python train.py --num_hidden_layers=15 --hidden_size=192 --num_attention_heads=6 --num_key_value_heads=6 --head_dim=32 --intermediate_size=384 --vocab_size=2676 --hidden_act="tanh_gelu" --norm="layernorm" --norm_place="pre" --norm_eps=1e-05 --positions="learned" --qk_norm=false --attn_scale=0.177 --bias="all" --tie_word_embeddings=false --parallel_block=false --init="normal" --init_std_qkv=0.0361 --init_std_o=0.00658 --init_std_up=0.0361 --init_std_down=0.00658 --optimizer="muon_variant" --learning_rate=0.00757 --beta1=0.95 --weight_decay=0.048 --lr_head=0.00763 --max_grad_norm=0.5 --warmup_steps=200 --schedule="wsd" --decay_fraction=0.772 --decay_shape="linear" --final_lr_fraction=0.0 --batch_tokens=65536 --max_seq_len=512 --doc_mask=false --train_tokens=205300000 --max_steps=3133 --dataset="wikipedia_en"
MLP neurons of a small language model. Each row is named by its layer, matrix (up: input weights; down: output weights) and neuron, and shows model dimensions 0-127. Each number is 500 + 40 x the weight over its row's rms, rounded and kept within 0 to 999. Numbers have three digits each.
After each neuron's rows, "fires after" lists the tokens most often just before its 100 highest values on Wikipedia text that the model never trained on.

L10.up220:553482430508466519477516529539441490436502508530479530566484537487442484475491516592483465496497533592563501440560515534590485485501478536466503429491512485475496501553538488468501510496458555533434586468502434455544489485517483545508516516429524517516567539583524497545464497478483518494419551467512463455490469525470524543515557546452434501539483508536491481552476506494465452514461
L10.down220:539523467522493639528478517523502459461593501523515526459458523547470468460538503546472458467534471484426454523393492434564451476569450459533562513534534463533549495480535556523532573449546502529554566546484468527539491496453499547500480484475480511431505521484484506467522438516605491510483518533493423521514489430453511447458487529523485489520547430509474524537492438511464542550470
fires after: " G", " d", " D", " E", "J", " J"

L6.up102:542521469448530470558556500509452506454476518471471498502425578514519538519448402598429503434560526462482478546544468539538476531507492409484561456480494520571535487511512558477550481533458554440475476479535494477535558468466571520505527608501457473588428534484547510483547467497529476515520537503536553511475487535451435455535438587522514492521514474528497512546475553459477459473531
L6.down102:505530452568488496535601567444472464488507458502432521487469506397506501568477467486541542565546526556520524553493552532469488494534468517427582565511457481486549471554480502458519570436496553507477541514506487459467488522510513523547454444548487510503516503459470521481578513502535524543495532469480523471481543545439460459482510492501455461574540495517470454502571494453501506517436
fires after: " F", " U", " E", "F", " G"

L7.up156:536464467451378439493506443509505491541451486465543485446469437509562541406494449499502513517469486524477465565530500523521464526499494481547544537510444483512464467506592576573437445442506583445530522529470532503542503468448479544563562473402449459552529527472522483524508528561554448528487559433485510435443529460503488501493433497408436571491501552563536539510501514474465438517519
L7.down156:545541493491570519462506434479472528495487485563522520586524516465515561505516510469551495494517553548542496463485484585501453528501491471468490510547470545460567461508480547470489481518490574471515541478568428532485523533517515494433508510499511481600515497552513492549564497480540520514438515573470480505480438487504525469484466444545465529433525512466516494512497484529509538438411
fires after: "h", " k", " Sh", " h", " K", " w"

L12.up48:476529449446430508536461506532455527507519434419493456494497525472479401466520456472513528441481509473446450441536450440556470459558482479508493533520484517556487541568547538514440517635476521495510531508441466462469516466544525568505496452514455529493455588548562497500462492504501490610514504439476504547479557540507484510462547520525524530447517473511516493531513508496443464518529
L12.down48:483511510484546476492545529436522529478526522475555522483526506544468510513510441536481426522422494465452460511474508448538501533537464489484514500478448541506458526468491432575522557503512487510525507504467481565552462523487502458478601455488460541471484499490557371505532475479493475527462461445578540537482431526504501577519457492487470527525485451510448493457443475495477451539541
fires after: " the", " C", " N"

L4.up91:481424500567386504585515471421493521437507531531573440514507574423486520518544505577522509491520456465553458441523449490502540547547488548477456507461485479477533459430514556513550513547445429499438538501482533473551503542556509524488443552449516467496486526521537479505433421525422455540486557492463452479529469510500492507489509524429511522484424533519474521478523412468422478523553
L4.down91:544512491552457538477492482466494444450422485547461483489454451451504492548604528525523547556504454508474455514448491435612477509517369530563449505535546542516525530420502529496439485491539466467441531497504505462483536487464515496471541488541539477503425500520520476537541493520499507489475581453532545577475516522502485479553488527487484527472560494593506493479475422502478507563562
fires after: " B", " b", " Br", " fin", "ur", " Sw"

L7.up75:539495547471537518495524474524513459457481482528574406544460523471574515577453475460388533505458515512500488451463493560488461472548548497497480483444514496461527474406578520517414441507477534539466441452516623468536470495430493582531576546495498481512475493502479508496485454586526487502497533495519441461528522483557484455471498513530460518556537525505482542553454525495460441518522
L7.down75:514520473576526463485513548467468512555547607444424484464473532446500528500487418525494527540505458480505548479527482499522427577453474506491486534499501519490580544520549469512500500503488508466541460481455489492532554515531523549511588477561521388486484533525426516551603480520534421506556472469530529533432527546483501480515491528454546450522556457544445448504504537449452465460525
fires after: " I", "I", " V"

L5.up46:483525546538467476411461541484555432460482450538518468492496501499548496495507520498497461517554511446505465591554472537511521537445498543532501453536516544506548441447430500466556469530488487512469554497548466478447485595545510524565541496497538516449589567536483504530530445509505486437410522441514581472415476518551497423482476523479457535507494462544475492517506550466462537513464
L5.down46:496534523416510499503508481472529483530418463481486520489474469496497545529554509506518431523518432457475581452507492546504466504474518519521480458449477513480467549523490541445510537542480507460528490457519445518469512562464501600442465528418491490553562444517516593518471535500489515514492457563534479409426477508531549498523433470516501511513498520547509473541435492576491575438444
fires after: " the", " The", "The", " '"

L4.up137:548486549484583477519506496543426502520476546485540505499515448438535513471522545522455445453502427471514504512491501465522507453482455419550520523527483502478464560572453508546502454511472400446523462567415537492558494414510557550473505543492506513489461486469521554520416543578582523525466544470531456541492526532548521458470505531495500482506548474439558538499420560472497457472514
L4.down137:443466459496496503495560472478593539481502544563494524431511478521526541512451461520553467493577524449491430514475546511461506527456512554534471507497528516517544553397595544474551554437508480540518495479443479523524466542612441486458494478576408484517462531542507519469471500495442460498486463486482529432537479518449524534511410484557525506466499499559393455513550540507501409519496
fires after: " New", " South", " York", " N", " Mad", " North"

L7.up357:474511548546507473487537516470553496550569479455531537439528432489526494490513522477539484501547414504578524582524477471522484526439499504487539494532552525463484442516504584475474511561504518445491538543483478425441464539551505538566555460509422498434475511551515493487524499457530409503523513424561530519488500551451444477517404442549463503558562475445489490458505544460561541487517
L7.down357:537517534561471557455563508546471536532488523607479503547451522455429455514516520526534478494483511462516551522445475460442413522439465495470477547490436473508560569537561575424466514509505493586530495516540503547450503553507487518514486455447491507513500442471466482467478474492570503515508456532433497532427443525484590537548545510479471493517509471501538458427481491501480516443479
fires after: " the", " ar", " ac", " s", " r", "The"

L7.up248:529447434538502542467429446495541470468472460437482381485481543522465615479552458524527549471479534472410495470566525515458422484487590473455510495510523540516515534509497491517501633477494544519484526503534440430576515532463548501525468454483402547491535459487589451503496525535499522444521546501500467528498485486523509508512504503480488529512538443526521536497460455468476489581473
L7.down248:436514511407542565436454375467521497503485506478561551536502483443514554545450450489461534502519494442559495479510484514468531454472517472500445550526445508440535514496508506497476472449468498525558423545550557458516454518513480517515508585463479503447561525572510553538555459489528442563470484423484497566526448450564462490539466504569477573504506477529504502520499502481461504454584
fires after: " Al", " L", "eb", " l", " al"

L6.up206:519560504546549503501517440485473453535531506510492558485523547529598527406450514484488577548397567497462474518457500583482519480498467535477480465483446463472486480447528554484534487477507524547549433501479494566531445533529535506549509416514552503457450523512553435567519452523515514523519446506538463505487498547526436507437454502467467503483484523525477543503547512463567469517478
L6.down206:476538539521592471428504460481546477456499450496521521485468531436515471557517460461565525435539474495485513568501407495430500455487526463462550501484433591536479533473514535507488496526464490505507566471495480517502528476468567484486538504524492563439505508551513590545517378447475477504514469492481527491512479514534434567495522599527448476467539477542475527436552474528504558558531
fires after: " M", "ats", " m", " S", "um", "es"

L7.up364:558494516499530545492459504531524496532456551485522522448523504497461509483468494516474500494514561448474419436553583497470494549530417523510442466547504521504518487510451467469548531519460526522506466568476562512463445472499518507540455469500528596467515522481544549544598519486469480486528552451472535539454543525430510469493497486465543508502525489405537480578483486480464476520410
L7.down364:512497450590493496505519482410451508488484473478510522513476417481481422527478429456470433498476500485526545490510561458495587445513481469490493504524516484592542535487512493584488467533510457500494524508541499485516500487524546492552441553527432587478523483520458496514557489518563591490521506509473489568496513495475435537448498458505487467476468438495562491480478500538494453464511
fires after: " ro", " r", "ro", " high", " rail", " ne"

L6.up248:497491515543621417517485518528537476523539443504533509462478536393533553476449497463505471491523477471517499543440569492496471513448506537525440481551519539446475449476457565481441547447533467431514487464521511496508496521558492571508492486481553476482452499487525499462532475520548484491475547506485533424508499544525494496399504509464412576454473509479539423418517478584532524450520
L6.down248:585535557527538516462441556523488462476540503509443485405476553561423479452518517551461498504581466526436483514549472543396500497554527530512494450536504479450487488505488467511542514565524458510429578457499493491448506538450527482520393487476563470501503509482501541558452509512516530468502445514470506487517489461530444452472487508475602454514485499468501461545481535514504478503495
fires after: " l", "ame", " m", " c", " b", "eb"

L6.up173:554539455486601412487455564479498460488467484460493543482471524489463501561435408486495472451587561453461461516554477487513474556506480458446506540484452475469579520509551474527506526488497519393521450525453501472482523487502507560528497435477508484504514529554481529462490566495484490577506486441477546507532542538517500489521415466525483517505498503554525557465439506544460487469427
L6.down173:541475485468458518493579536577466475472457518505529446378506453433428466561466459480540460536496495561522521478573483507504548448476549504611585546505492497469590468488461543472531525441540520535517471517455478446520543522453444449518489473494500517503457381479520550514533499501582535493481475548493448520499519473511488462500514425516479448469458534551593523514491420532491484422515
fires after: " f", " F", " as", " sup", " Sp", " T"

L11.up309:463505474415486440461531530458496425551540596502578493470496532474495471504609510502446492436536425506455523475537463515547461502495522539461583509488523504518572450531466504551606499467461566475488504535428426517527517430476533486478447523526474524493495481482455441481481550479455503544526525481481453505485474601481497479495554543553503450486459510473479531549410493535474509551494
L11.down309:435512506547443368537477429544502550499503511491476548530478588468518500518563481542521472490585517448475536509493481568412510518522503548486493460518519480462488492500466522514496508448520508532494515518489471442536526508396503573489464535470498496567545522490591484536514491489550513565524414552491490487463522549450493476549471535516463491557595526544470407529477490458421518567504
fires after: " of", " in", " for", " at", " on", " to"

L10.up86:560521493599502482414470434509492469487515553567530532505499541545550469562481482492517499464499524529554429547503443524502487499518526470468459482497503551464610467605501455514508564522488509478525550477469474453557518456508557430488440447431506485475495482512471490512492470488541437551452502460469511455534551539522439503532445522443475542515477503477470501491430576538369552515517
L10.down86:518506497479569541432548465568603555441461516496550497530464555465460547508553476517431491507484471441428495474533480434502528500549472593509482487511480537482476487439468494531530491425500489398464557499505475502499412469511403500480506528499511519491519557478493498488484537497534554484507516536540470483549576477552503519525556411515588564510469436475490455473492431483495406481547
fires after: " K", " B", " O", " I", " F", " T"

L7.up222:435527432509480509443491545533513453501563477467503488482338582464495424529534517486538527491502483447468481501476506472484524523499482502467474488470470483520535511438513455457428488555527539444534539509511465514523515548487543517486559456498495451440495551536512466463432461488535515462470441507513566506438414507565528539535459476485512487566442519436491528498529495537498525498523
L7.down222:469444463487496485547513500446540550460490513488556491506550489489484502541486399559449554524521466483443528516492534548510492472430475508485454571511478512579525503540564545527507515491498486513483495448507524531511518495489484608521514571496522478530476524532574461510492514499543465613436537538541537500480549504475469522541507483439382570456560450539567452488462523453540503510471
fires after: " l", " rel", " Ad", " al", " o", " ind"

L4.up8:468549498489531421399457476496531509526531501504493538496525459521586448532481487476488479445510487485492552501515556535471519400469511540468486493479534571512411538478540488555517535476554513540483510532417561489537477420464494461483515529507478472525570470498497463502533446583555540522447460497511461543495499453519431433559505504512486461557557544547455496468560492477520500512474
L4.down8:472536493460524560412517498464478569503538524502571586492509559506482505517442461521408464495543463521474464522516504549555463560503517471473506521539573459451527539538436583501406510465520469465493424512499523537495530557523493486509466482531503522532464498612493557497496385543497521550472492501465522485439449532489509557499536513523452536538523471494522477521458511521526490484505
fires after: "\n", " such", " known"

L7.up21:435523429519539461482505500535511549521500545534463504415511517469516488528451427537446528408499498509497488451563439490497520506515515443550488516475561482578501475568521504407470539551533396530513409505490471519483469454551589497474484502503498457479484499518550520577533459474542565526489441593478541478453546527439447504517526510486539502499567483523495525447535500498527470548534
L7.down21:470494512458456529530482528561538470467473444516521515492422532504455499515439559433475465500422500501464565516496478533521489517424506504547465482502447498507466486455520460521521453478458497490490488441502499570517529544538517418542442632497485468587511547510443512532458543501557551469526470483536428484504530509462541507486558500571509500549455528458526533494596479561434451561481
fires after: " P", "^{", " p", "ac", " c", "c"

L4.up254:536520525567554449486548461501461515569443518486551506519459490463476431484551472496482492512496525488463501500527473492485465421382478512520552539512523545516463473409588472489563411569443569545461418492504580529469437436484520494553538517500475437568525485445521467552515533460452571469447478481508502519545589474494418570482512473454449460510449424442446484544469528532470486478475
L4.down254:495499522485502535495430463455523503460533536498498505483487431473541408499501487505493540443447460636506429574440483451470502524486513492455475498468500464433445528449555512448531480487469495424593504463492477505528513463496507451489559458576538464429527486594507505474517458485471485475524443498470573548503479497474485490515513450539524445507484507534453541496407535494512525512519
fires after: " N", " n", "as", " M", "F"

L4.up337:507510477543404462454547521511470546467513481478478404578484567534576516420553498447557495574481478519491514459535496450515481454526564477554489524554452544555569496512489447504541503425519524467492461544418479536584522467461516512509444543510512498560501430504544536486508441453501504477486440480525491408554538565496474424541506474509531470555486539553546474524488507493440515540474
L4.down337:466524513585548477502419542438472501549511441467475513466488475513552603470523511526490548478512458497499508541523507513513477538454512461455477493453556526479511468504529461504465473464460528555520449575559517511477524477494449527526489572519523496453515497536521488605500451458454471463559406529458462456445513489510437400521547491509427489481536506471531508539441499541514519463407
fires after: " in", " of", " the", " Sh", " S"

L10.up358:539483523466501508453488441518445512514615451517464523448446444521545527510495529491510512449533505562535456463455448420580492506510480485516472492555547481467528508616577533419418506553525468459543462529509518446426496542473554486521539484451503513486551496482492516547473446525478444491497509457525605499541571505581497470510518514525488415529574547472515577536513514474448501518500
L10.down358:460445441417561518516491527494439523470474458466457456515533467503466606473553517513542502512554533482497493472477509488563502498610474522458478529471522449511473485534466458531490474503432535522493634476565523452514483506475499460556465512433522507487501516491542464513459527554511509434496470475600563453580486535502462447503507401486494439553561531548502478484553525507472501535529
fires after: " the", "),", "20", "ro"

L6.up203:488494502477527468471491480520475437536479434460514485511479437456466610434579542488446527568499547479521446479464488499543489442518525496439477467503536464467492529501474552531460445577525558445463471505501597480586493450465549533497565541551501549488498514508519430461486502537539454481481550454483500515427438463466505490496516495485492558484511482527480590575519567539463402500523
L6.down203:435545523525545485495460504500469446488499492457480525478469503416439480507541527460543524547520412481486484502350487521470550500520537512562491439416555497502558471415507505481514479560497543545558486507449536494489501518474515478525481526462489395558530491454458541473489511481474550502539508523522467456572515545508452527477476490461594442580511535501555507517517496532509576443535
fires after: " H", " h", "h", "y"

L4.up3:501488537551518481513433494501448469539493478542490537476523527538488571508519485492463499582546488501463506455550490389486487477477420448432519548521527545480499472437518488489523516484516483543478523540441549480474455499481522522428474532572492493486506509570485507493451438518438437438532457469526501558559527497502510473476543484546491431530542535564513518555471439520414544528464
L4.down3:488472481491525519538521437479455433453521461443506607556528564505470499505464519492491519454509505494465512526525469564555489518533502556488484481487488438514570481466444437496527547450521533508504564543522571512517499506456537535512499557472474500513505472537482508505549492478488516493457507428503465567474433556477516525449575553586549520583459551481480518483475494524485566477450
fires after: " ro", " se", " dra", " tra", "ro", " del"

L7.up382:442466479519514560493518472516440527471498472522529600478504463487523512506509433510460495466524547526463423486595543526555424538490473477472515511496399510516528507560515548555540530537532546488409529485532547474481496548485591536459456479505484480430475543488516522437519529469468498504466557538435513476537538522431482407500392529500431486541527501517499534521511541470455442517496
L7.down382:517508458547443488420551521499502442526555525430473491565570525502489353473531485528506463496519451507430515540502583519588484551462492502492475472535521452408465522462548441536475516472485469503472522482531562545441534485568543495427492553514530496454519486526507478456492506524479597451497483517540493530500514448567546623519482487549541496493421517483507434476484465489410549498568
fires after: "A", "y", " U", "I", " A", " I"

L3.up0:491496492562457527520581489522474447493489565528506452587503579458512543470560529545566469469407479445498506484526567507537498486429528521486510507492539503514566480519544541503487585573465549519505452473495502460477485478526506532547493546458480418468544553477477514474517539488488523531486494542575523501489471544452454495500479523469456413452448462438518522404513571455444497494550
L3.down0:471530506501448560527523501488495566552523555547487489546467523483486477504516542433527472461552472492456428385445503475556459489457541473460461465499517531552512490448503433558486467578467472544481560486550465510496543428478541522465476490434540487454457514541473501456448502533471550471586499546504461465440532514514478498507486518505446498481459453543424501473513496514534501575458
fires after: " M", " C", " F", " D", " W", " E"

L7.up236:481452491595543529441453452496538464568505508535530498492497543479518520427572544488539531470457484365521498560485539558515477532496526603424454515483523549573478456533548529416438517506501501451497480484445456519493499535466547511555485452512530550458515517537569507539473545483510494541527396450534475457473484534452482427485494509492479503525471533487474510523446461547513470507480
L7.down236:562531550531506516577512504473467441512443500499480483494553497510497517458547503579498484460507465445459477500501554499489530441479540527414493564518490373485462538488474436516433522439487523501435528523505558472531490489438500499560488486502538481468527471488551563526504432480483506443485498501443564537550427482462488443508493472417470532456493560519413530556495556522453467505498
fires after: " m", " b", " s", " M", " r", "em"

L7.up377:536475499440460474520474496558461594496522505504448566536491519485568428522501453519512480539447503527465469456537509516451497500558556534583497496497479546485460484590541548559491489466458500455475541460360441456462474460514502528455446439451562504540489534516497537493543470532483529472446472489492545538490524501555569495495487498543464611475590485484572443555485587449493488503497
L7.down377:418527494485434518443495520521527577437464510464518499484458580547508447492469539460450452498465520515472422546559551541491497533465439483521529550515515535507511492485539405547490530514452544492496551560506562498525506508565452476517428523542492505437535522508588525519490538477525468602550442470528486514483503522509478521514472495455414485434521492510506541487509444519444450477491
fires after: " C", "ic", " c", "ik", "C", " D"

L5.up167:575507488504525502483556462447502515525491508472516493427440575524545462516425491521512456558469453498468520495512484492466476509510524498548526515504452501534420472514462480464450510463475606506485517490481475523485523493574549460517410506513525548572515464477448500457502586475492529465493527536503584427450495519581539523457424489503546519413424503445428488553514503546507499525588
L5.down167:496529534495506518493500496470513487454489544563428521528483523466512488494534527474530478443490495488529547494566544479461594515454430497509572483478486567463485540541524524479410504464536484508500508543485537487603525536508464537570507443540428502565484505396481475440473485453486518521414474511525461451492435571504508476565450480494558497496571554502554421458560565514421490448475
fires after: " f", " c", " l", " g", " ph"

L7.up327:505479469425456543516435550510524521508546488485462552524562438508491467491451519524539502459499506597459441598566492557489524489479460526474467527473497513451486529532483466554468433507464536521501551466520515461471492429402534511530524528461486540506450567507448472476463503512527478484545505540553474500531445565498467482482548560436564499443478522456457510586458445491470551492515
L7.down327:479493447521473562443520520480503491475471446561460505454535504499454481510523455515601559505532584524468486549540465440396588479462516482458480451513450425506530523487556457484462568427556497463420569547478487529561420523474486592490575479521511481460435496521537581406549439481480478499567488519495462569470465502516471479511490480555513541441503491507522500475532548461537551499450
fires after: " 201", " 202", " 198", " 200"

L3.up121:468425503509473468523472603541473505488537508419473459593507508528542448475517553496548550448466510472495450516510518487566455538537554508478492534471535513500502440522556559549497448502521480505508458449523486576500466436531561555493426488510543588477486470453517569565521536509556552512465531468453516529480464538376568516435461547537507482487455510484491536543396507552466501474521
L3.down121:512528483432452482556530483495523545432496456520437536508533499590455473499509480515456471490464541493423500536533410473524466566520543519466462458558533503514462474509525509510505532439457554462493488475506467514410500490491524472533494535472549577564563546492509588471521487530533467467483496441465512474482503523430544499506498528510509440440511444489530519469497484483446526517545
fires after: " the", " C", " his", "ut", " to"

L7.up168:508472520493481561552483581573469411550468480554511495578431560538512568564462545529475582546514523542466422492528499490470544473556441471548468488516495481547509483529531471560518484454502435515467446532476505477526484525505469517483492503565469539458521497532477463454451551497443513516424500523534443501515471531470491496510512559510527442515530547532505426520528473469474521492408
L7.down168:515440506481446482459496447494435493536532490452519551461484503546439563517588483488488472550488507490571527469521513468478471506529546444445561526513425484515504542439484469515552541524407483523560541428540522504545549520496525505542512469493487439521487529567534506471577401529492554479508552552519462546530545480512455549514475433465491520479541508482540518540505411501549463444566
fires after: " ro", "–1", " dra", "ro", "–2"

L7.up251:493464519535446477566484408508518492563524502514584465530450447523536550589538505567473534499496519420504477508530460542524485482468469496476455553517542491505506468452437538487481530484506480456473588499509485487490470497473473499479410455525546448495460516529593553541537574507475466514444480443488503524497571476481457540432473506490440538528462477467469563466510509511561480522528
L7.down251:463579477492449488502504557518498517454440539566523582546483507543423508480461561445443482572436398570512493504492455501469541500527553442460496463474531510482487532478535574533507493537474522546456490477409489516457486497510544505483464464434522528478501496493500486431447557492464484589529483532501481446497509517499469504519468456529545438604551471531475498467526459489411491437512
fires after: " b", " st", " B", " Bl", " bl", " br"

L7.up273:475492471519492474566505520464553518522454476522465505470503500385500579438518527538545502491532427628493516523539524461515438538547543489540521542478580508502507491506494468519462503460486496489515459463494503517481513483500507543518476503480478444482488544487481464442518498513562550555469499486473549426502529470484443494593491477390475469491519504529386505505566447475472457508519
L7.down273:474509531505485459520531510441464517451509512479518484500522536550589467527477505577521499540525544505488465545448481475476526501523431553469536467406449485566571553547499483492562497559495521484576522491492436573574489547478494566560470562490463496436572471515453514474448483501442528459501512459522545458473475554474534555511517537566492484453465536536484507430484555550426492465446
fires after: " in", " of", " W", " |", " on"

L10.up106:480468521485540483457508529489454465537558518513473517488512526467450526496515558515568511586549453503533535491490415487527517552440516519579456512596513539541449542488448488441490456474494430422470505451491516483462400519415454582493492526527609471476486478487453508503494473536459454483561557467503504576434466507514458500506497517542399551498454529493526529477471572490452486591507
L10.down106:515541499477494494525545569491483498506521454446485447621441538474481496467514507498502509545480510448475464517502516424517553472576505516478427513472465467563424515500500406452514469529493530528502515529546539484532466486522463512565477524443489543514488476454491515507495466508535497552496562440515418572541521501459492484487457474460509510512511459560585540467416448439413478511439
fires after: " the", " a", " The"

L6.up188:510444528552546475404557489491499460502559552563501546441484416515538582522467564491448562508467448540493517517474400544488502507451557455569456551511511486513461444483574541483531497519487558509529421590534479511502546534581539463513496513488441484500540480488494514514520488525478476485439524526485455510414518554524493550454537376495536485496514540463472514479466519501426499471584
L6.down188:485528524481536502591433515539480478432528538524585463606522510438479567469466472536497492481494467486538484497498534494495434504537472510584521442452499540533540508500542458385607519491493521526496422552459510478485491477451478440496569534550461523528481515520501447512460542466553550500499482526479509564466505435496415487452478461487482542594523532488506546483512492400453517494548
fires after: " M", "M", " N", "R"

L5.up252:489516474548558512461598392438507584541487597551527488476474573433451471506549441589502493476483495461518421519527476503512498500472491498502450498558523567492439515492534489549514455482424495502500581445455549552468455454519457567574452590495456459526514530500530518561489454508551487376513467507540487508470434501587467524505502478522531510540472544465442500502515478516510471495469
L5.down252:514433534456480428532477490555532512487482572431533521537446525486562465557493512509544495508462444492510490535526492525422570522495525505472465486540517508530486456523488468432535482446499476462568566482470476561512562576471502535475480502484467475464433507469447460501422514555533525421517533487548598554528471551491502483619489438500518532577544491520524563488551447533435535459548
fires after: " V", " L", " v", "F", " p"

L6.up81:482531504525557456419443523506492503541536475518521536535509498411552552504534442443523528492502539478467442487532591485515545500449460448514517576470520519515553474400545528437470571515484525464531571502457489484438490501491473515451472507509336477505474508542535491454490487514632540494586576571490533562533479482479474526487477469466487490509567501543442515496546577546487504567510
L6.down81:472475472500498446441499490435414522576467525522471545519487583462542589531503452427463452528453461490480467495498461497467495516487492487594516495488459517521608502475519497474536536537504558406526459555497553508478488539484541522540532541448530546545512503469336492514472549498552504532476531540504492523505440447491493500553546487436517541505546541486491558516493446492463535548486
fires after: " al", " Al", " pro", " sol", " mag"

L6.up150:484481496473438468493503439504453498485486509487550491450554484486500404500532476480497556538499531518489501558504475443473512479510544447572471535528571486500481519461529580459531500520502527442585523524451536559480455469565496406452518468450495454525529524561501501510506395530470481438435524531493513486500532512526480514587502572488492499535507528413514546540562489425485492480519
L6.down150:457552536523413516531546455475485486498560411486509482484490496481453518460433410512511439474503505550489570503435566464473525526508386506572491531515538486477554450492510485497512451487498428495562488560466530481537457519499431471507476495471488468563504531561487501503488452528529533549529546458506537443503501471441526541529545557466543491488558508536532513529564472466553480493550
fires after: "\n", " \"", "|"

L5.up345:456538484527548524402572430507517464465518478542525505641501515535519461581516495531441483538495509504528418516558495544511506576462483506492533445548537459435432500484537525486479511475425535467502541483512548391526483499474539498529452511488449494545440533528610490502434547473424478529457538494530561490526503464528445530555508546449539502511475562507451460490475513542516521479564
L5.down345:483529518533506485509443473512516480459555593483499448549462499512496505457527515526503435567449497529445451462521542419419509514512529437497532479491429561512456490460528529480506386469481574494479557520485473486492552459530445468440591448445497487470515464517528510444542468483462496506560549525546530462543466506535515597506427511494628483495476467508491532558469446472481457485572
fires after: " I", " G", "'", "I", "A"

L4.up291:470504496547482535489546439436457462476534544547493532534525462456557504508613448535446493502453495545545482521405500435480444480484637532451518550486470506489466510479512483531500436432490510429509482516521545455453512507482444505452485442485477564486529461470458499501566491530541574479473570539577564578500484489549458523509473506478533563492569538502512536454498558530512463521445
L4.down291:491564524523511492512530510479473493463516457558441473517465506469435503519487511569496515506419566567474547550432538476490558453497577484438524514505532503476502474451533461518461455447537442454474441505527531514437511564558509517492454515475480539458468451474499503512564495478505539519509481447537548537477557487554540443485529461506499542552482549470519494485526426479409492499515
fires after: " M", " c", " m", " N", " and"

L7.up165:545524522553516489451512487475487465591451559548460421495434491569555535533417511530535527483497553599485491464605498492482562488447535469526457572481503471459474506511506495501441500539574481476422562488469539519468493458527453491424457506543518560473416476442550554577533525426532472535544466478462516496464533492491414514544555500471477558498448538517476476541514511519486620473521
L7.down165:461425459437474505458564555605546477457447500516540510527492506513542464531490553468452519461503497556477463434482421512433456543557479456403528477484525558469534459421508580541471548488406410491485549510468400464521488536509472511520463464491514509514561491487562453514554459483549486528507526521518493521516524420471545520444479485481545524503519448561536483474505490446454422571443
fires after: "u", "i", "a", " Sant", " Sh", " T"

L7.up338:465515487512551563451535467531482509537503575540464514535476554476518516443561472528501594480525497510515499472535463515487441471473533510499548435540486496492550414469533543518513478476475441489502482464499475490442520507470543510579487532488545442519559545544421525582504502480496466514531423501534628399442498515462437517542541505454505523500606530484484528515479507518470474520487
L7.down338:562509425523483472479473491515447437486460517501476500500400519508457511452518463469515478436497492464509502507451566476466523464580491437477476519500530473481494513465517458521434529545537429490518531500567579498477469455522498504433531548489485462517447528510502502573457506470523515486494468493571459542513489595575519513439472502471504466556546545590521468542481527541544452467566
fires after: " S", " M", " c", " s", " p"

L7.up276:524477488591498472523539452470480437491498567559524495537493488469513448456495442547528486482494528511571530479527485466471523481561445551555490466527475464405414529509565537498459570519533475513506491498510504482565586441507535491587420459488409554484446418514505444450455466493524508520449510459473493446507518503473484517540446441472476519536431538533449554510526583466433519520499
L7.down276:523490497516548504461508538451541526527488529485521501440468530505473424505491437444550525527470557522478505467516539473564538508519478507507438533433549598512472495550468489491466490581482505511483478519455485558540409551442402600510557483531553529534474492555474483468511482463484534514535479535506461550513475577491575482506489515496413479523527471482501510514542469477510443435479
fires after: "u", " g", " S", " Y", " T"

L4.up375:526511558533475505554511482508435447486559458489551550507508458473503472477515478504486472388466528418517449472499549506475458476475506495548529491537523565494589473476496535481543550472474456491474481454539466465488471408512437591522469500487530500407532502517544444480535494483483474454433569527586563551496530518522516487479477486473395405509475510510511521445510513487523567421570
L4.down375:562483537521457505531470444435492528539540476532524467541467511548561419467596481531490508549531530509452383515467495549539488608552555474398449514494500456426490503460454500493460432548493453578461528516477516547494450522545535471433494523507471487520509547528489472518496547554489519449500483488460543534470447473463438458497484529450497471499405545517550439565509485531551528491516
fires after: "\n", "A", " M", " A"